Weights of a small transformer language model: attention and MLP in parallel.
MLP neurons of a small language model. Each row is named by its layer, matrix (down: output weights) and neuron, and shows model dimensions 144-239. Each number is 128 + 24 x the weight over its row's rms, rounded and kept within 0 to 255. Numbers have three digits each. A neuron's up and down rows have the sign that makes its largest values positive.
A block is one neuron, or neurons of one layer that tend to fire together. Before each block is what it responds to, as a language model described it from the Wikipedia text at the highest values.

Description: Word-initial O piece
L3.down104:157122132124137133169141096134100117104122121140107160145163122146159146125080127152154042142158104145091130115113126121166138120141156124119123098156117103143080126127101112126133112135095149151149121153116140157136154129142131128120116112124142137167171131167116146102117065148152138145
L3.down125:129115106096132148137149156099120129135150117134103157124142106144107147154154243118125102152128149141156119159138102140144097140117128147127175133148095130128093153122105113120108122122113143118125111107129121115143185137112127137106143084125160093114141122138145144161184159130132124216
L3.down153:169148110139105105124116110159105113145137139104071169101099153127111112124119144132154111117147090115139157079160129147102097178177102156143147151074167142097148102144134138148102084128113171131074122100130160115184152137142110137107140118135127126168152110102136146146087108130132142113
L3.down211:101118097111156131117132124129136093151143162173104181141121127108117171113091171119144125179149141131138116105144113134090106158157153137155124149119123073137121116118122151141123092121119137123125131154116147148105167163114130154162096117129075114117130120143109108130216132129104124178
L3.down260:142117136145117149102174126073132113158185135122101194132146100111092130166115098132145156132137120170148114147126164119160150116139153143109165118173175084099147138138140171151153113131176154126130124098131125115133127137132083163133126095098088165124138111109134110143100093150115125099
L3.down325:127113143148112129093127136085082147132163144137146140096133152113082125116094131109110081111151127098101122150125136111120048123144102117140131118133136118132159127132162145126111134134094183149152128151079108109094148149167151152128143113156132137126131116122176178139114113109123148146
L3.down351:148148109104124133118154122139163125107115119134150148121126169120105094112188182109121131111098127158127128142147143126093106134130149076145164128121105137124148132119121148150125145122149143149159105080138131139076121089089091129117100149145147132147112109126134142124087132137141128131
L3.down447:127107109139160143095133106092135113159120160117130101093150160099098114160135156156110137077159127133127186094174141105100110140108120136115133132101070134116124102116170086154178134131147097122132127104162139137129102155093114155152137128123156099123099120123119145128121117131160174145

Description: Mid-word continuation pieces
L3.down131:130148120111117124108125060162144098125115125125131146157110089133135131162155147146138112129120131103138104162130122094109121166105144128104157115138138098115151121119123123149088148107134144136093139170169155169133088165132137114110121114118136078125156130125157139126139146094107145143
L3.down145:152107113137108149129115157134136137128132125139093147133134148154127136120150133122131118076136164154147113117162125108141132132149137112138120090145129151114164104135146115131125102142154173096163130085121160135105105085125126149143102146148126147125112125111125129098171127136104088140
L3.down253:152150141124111136170172103129127118150115144123134107124178109111153122178149126134124124134173078136114138182155132145083111144126105124116095136115158155106171170131115110119163115122151099120145158165122106109136131157105083112085172104127108111125167132149101087104126165134135136079
L3.down261:081136149122114140167161146132134140119121119128128162151157120170145163135110116141119156147141085134126119176161115128072098107141107121115136103155101120135161127146128126138119108147126117129124139085105090109106150116138084127127145077100109098152151154124115136129169139133156083170
L3.down282:143093158125144117132108106130096108162142097119138152127101147123116168098134114102139123130104107130131104107070127121113151109112179121167151124123148112102104121115107088113100119181145127133165141135128134088125153103157126146111133128116111139132105158146121142120116097133118104114
L3.down321:103115118134112087133145093133115118124131137112143152105127118153113132126173144102144104098101153161159104112136181117152155117148158100167102174122171126143138138150154124138120135110094104120135116130118119152116154112130126095116113156136185129120137148109139141105131153108125130089
L3.down449:117142125127134137147120135151104203115119142142120103098130089121103163160119085113131122150103161143143147112131133161127110122110133101155105149099114094179161122141107137152150161092115113129104086130149096134097110112149099158114128178126170142126141163079149159132114148123104093140
L3.down485:139103132131134128140138121161105141067167130141141198166115119119109135128116112153096126113069142136094118171116111134145124138119148138102105139128126153140147136126133139105152140158131123128114131125118150120106145122085090135097112135098145163134115127123101157124133108151123109144

Description: Closing parenthesis
L7.down381:122120137110087113114136145127164116120153122171112107107159124070132173079152129118166134126120139123144153109098114146075106161113126122122155138111116089089107100118138100116115114134139143080149131143164149156091193130164113135136142093109117114102162161151081113132145130172155092146

Description: Mid-word "ur" fragments
L3.down7:160126113125113129129111114144143157167150113135121102147149113099129144119155084158135105111146136112137120076125094134095141113119132136114125133136125094112124148112138134126123106113129124156154137078142129164105095140126118058160187128097134140179102111116157192129123054107131094175
L3.down15:134141152126131125095121140137137135149133126148136139173114105163082171137148082121137140122133121146130119116134143167156104115129119157104114094129123105129069094132131132116186137119112143164113130113136163108127138124136128108139124162123125164164134134158115160109153167127102129123
L3.down58:128115190127138161143116091131172097097103149148123133133154182085123137126141102083109107137105135124146105155099096116130120123124106097161112160174127108171142124158155148142094172140072140149124130117135130109121131133096153157132154131122097108156105101128148122142114141135147156115
L3.down163:141147107123142119108133183159075177084122174080140109133156160128124114133104119113132090115097110112119175178143103120145100162144149163144142109125099087182151136178136124132147137170181194105117155136093115141128127107124149141112149122089146132102144094145182148107114144130132128107
L3.down204:145114146091105101151165109120131117144166150169166107134134091076127122126119088116114099145140078127114144133126106143114154121134102129139138120161099123143122136169191128154152128088116142122106101164159169119125163111124091150140092149163134096107096140114142123129119149130146132077
L3.down310:128139185145088091109119081172161082133146121103119117120148145114157131152104139157150135102119108132114112146116149160119133109117120124103138185153125091148155095142133127146165088172136140087114130145166130138167128118126178108146166125121093117103156148132074128178107134100161163186
L3.down347:155095097157133156140095078092152141130126098124136132133125113175125080141195152117120108146119129153124128142121107132176094092105107116082144131124121135161144104210102133094142105143142146160134152141131120132111143114162111131150143139129071110145123134152088138097169100089149121116
L3.down368:156119108130116140113145140137124127161114090121081126113116181107141126097091142133130088112095126132076113142106140124132091115096124104143082145124147109122111142097129136125111123149128083116095184170112119134153169139181123125178125108108071081162111172117151064124116179149138128121

Description: Word-initial "de" fragments
L6.down4:126143098107107133109078096093102129131137120102105077155106089135108145156129158119149101130176113078095097127139128115156131138105110185100132130130115159111146089147125129123142163167127125131153105141126157111172112172140141139128136148129147192079118164108158142091113087130113150120
L6.down55:137122110152155132096119109091133149151120117102157116108136119125089107143132128105111095098169157151140149142073117122126104122137139133107101135135098100135133112121157140127178149165119088135127132116141116147169154145089152145162140130119125156117096109127079130122140155127112145135
L6.down215:147118154122151185187083109138108125148120107127086206177121127153066153125112117146117099094180112091098102159171136144126120130112113156115116136113123104088150130144097118125189169110100137148118109134109118121162129153132099088115096171122147116074106184125130140113133144124120100120
L6.down326:115141114115085132117147119128171177156123136118157112156207136109106088162130164128111131124125161115130162171145138158169151091147142130132146160106093097154100152102137172164159081113110127120149135126135143134063122131106171148125145118125136149100141129094172167115112149164167163140
L6.down341:135096115124142116151187093098168150170127107098120144101124131139097114164154145135101146114165117135108181128124150098109155098095122128113136139178081094090150137108162110140164156150122108092128133089165161128149119136136145161106135160138161106133097115142137123152151121143116131141
L6.down387:113119125132139088116142128120102105113088142103126089125129182117138142111142184089123125126114102138147119140111144143104125159129098104115084151177113167116142136160156125133125087160157114132107157124125090162130091120124145091148087128117095129131158151082123138102148130138101132144
L6.down440:082081085112116132161103154143139159153143118137134067093103150113135113106153145099114101151104107183137150160130105116105102104104141140110117131122124135128133119127075108138115127089183110189160111094087109139133128179083130137142097134099128122139101127134143174098143148104085178116
L6.down454:115166120128084135119137131047100118105121120079132120110124119132139125116111182128138131125134141108135099134106124082098147120109132147150170125121077143086131099133123159120108166137111148118113104124088136110135106100146116116166121164119163093140113080111136140143123110133125101154

Description: Word-internal "w" token
L7.down340:105106140110107107124129102127162124141150177165097107125113135154196150107108103149141135089161134131125079121094135153150146107088130116143103147143123154128108138131152141126111117138146134098123146163103138148145141132098124116151132160083117123131107131136137138149153183169155105112

Description: Mid-word vowel fragments
L6.down28:114148125155100158131156128153113106115137101096177123122117156114133165112121122118121121113107134119088143118116152127121101137134152138121074147125148126142137134165152139128154105131150124128144091108130113135143064126126141147102091129098156154135113126081127102115120097101121136156
L6.down34:128126140102180119123150158096104148130119141124142132115088157101122114118164165140141084117121119150156116113151125098162118126106091189108113150120103118155104071091111121090134177146122142136108127139097111122123126120109169149121097143140113123128087113128116120100128109174112168128
L6.down119:134085105138093106135129138177165128147128102090148164157118159129084121150130102161085111125123138135132115145175105155103148117151123139132082157093123132098094142107164182132135119133110123119135149117133105115093138125132142133185139108120123128129179135131160163075150150118133121164
L6.down223:132104096088149131111128131074136135097086118166106117119104147142116153113135102101141117087142101119173145151067153112145149108140096150150193172097133143138138154149140119163112092147179120148184155101125174135151138133122155118129146139133130139142155125076127106119160132137133144142
L6.down256:127129140146132132149123109143130073121138123126153136142141141142109114125106146125132133116103066129125124142139126084195141116130156124122142134155116100188130130122140097132190172112137140140106147109124096112112118171143141121129117171171117151140112105083142133099144091124098153123
L6.down371:097145117119179132159173133075112136116117182120127129117126156114150150130112111114139115100132141159126146121129130162130137086083168131127137119148138130139135137105158129131156089143128125133115117078096135100152176148094135114132120106135164087144182140142120145108066127104140159160
L6.down428:136102108098104127166160124110138114139091144159109145137142112122149096150095131124119137116153148162113099122122120133106138148173129128153182132156116162121110156090164142117130124105150135070100137142185146136183125146137121107118120103151113151109189114119160172111118095122134134122
L6.down471:113127105155123138123137094157108118157127078136117148140159097142098116164142109163089132164148135102134116167162091136117083129158122145158132149110145095142138127141098141085140081128123146159107149105118132091105149131144116147103171106151098139126151111139115134154121138134112146109

Description: Split-word "-ing" suffix
L6.down44:109096129112114168104108132106120100158095152078117117151115107118099141140140134115107129139099105143113170127109156142106121135106124093109097126142133118134103201146125125137110126083139155164143132130136136107157119099129090152111108105111145140118144166166142174100131116111124040123
L6.down59:114107111125129125115150096098124137134159130149100113084107135183117135159155152117153088115130139104137168153140112120098129096135126144122126157143131083159104092170138152131142130151139134172130141132147120132149116082110084116105122130127110168129161136123109166114124121095091088170
L6.down189:162107163152134163111157124148095158114101116157125128128127117141110129147130130130120132121121137123120166097189141176100135172159161112149143107131147131124101136181138141127156132182118151150086152116127143124146111116082171124106179127111146142124118162101161105107142138151141142106
L6.down227:150128145114138116126135141146131114118142108104190118135134155071103131121132148127125110141128098150114143135133142159037105166095133106124091118130076092105095119125148135143134152152133138166098107143153109134116107129112119138106136164123101123151154139180128114129171101141130134130
L6.down232:175107158148126126114161131148087134181172114104126139154139166138138120161090152109138111135100111166152134130102145105099160128140121145103103132151080155133142124159148141159211131139091121117149119106119120136132135116119113140123152122135134102108138134171156117139112135144098076182
L6.down304:139118146111129117130123164176081149113167153113113166125168135117144162148060068127122110151154138162155135127079082119082159108138121124125163123136096167074135124116116124142127094154100145118117142138148137144155100155112091128120118135158165132116113133104150074076185110106135096134
L6.down358:106114147108138156154123109116088092124140140125092119125144106144105158128116168112094114111147135149141111115112099125112126114102148156106155164096157104144124113102161161083155141099181157132131103144117109102127116160113094110108167170151119142138105133104129137139122106136137133108
L6.down402:116102151108100142131111137169160159161124127125130110143151167162165092127150107107110110132092108116140128166145153109116087171166166140094151148127170136098128116141118107180104153145093124119127085068126116131132073110115154134139144130165113121133122135099127102146130121149100128164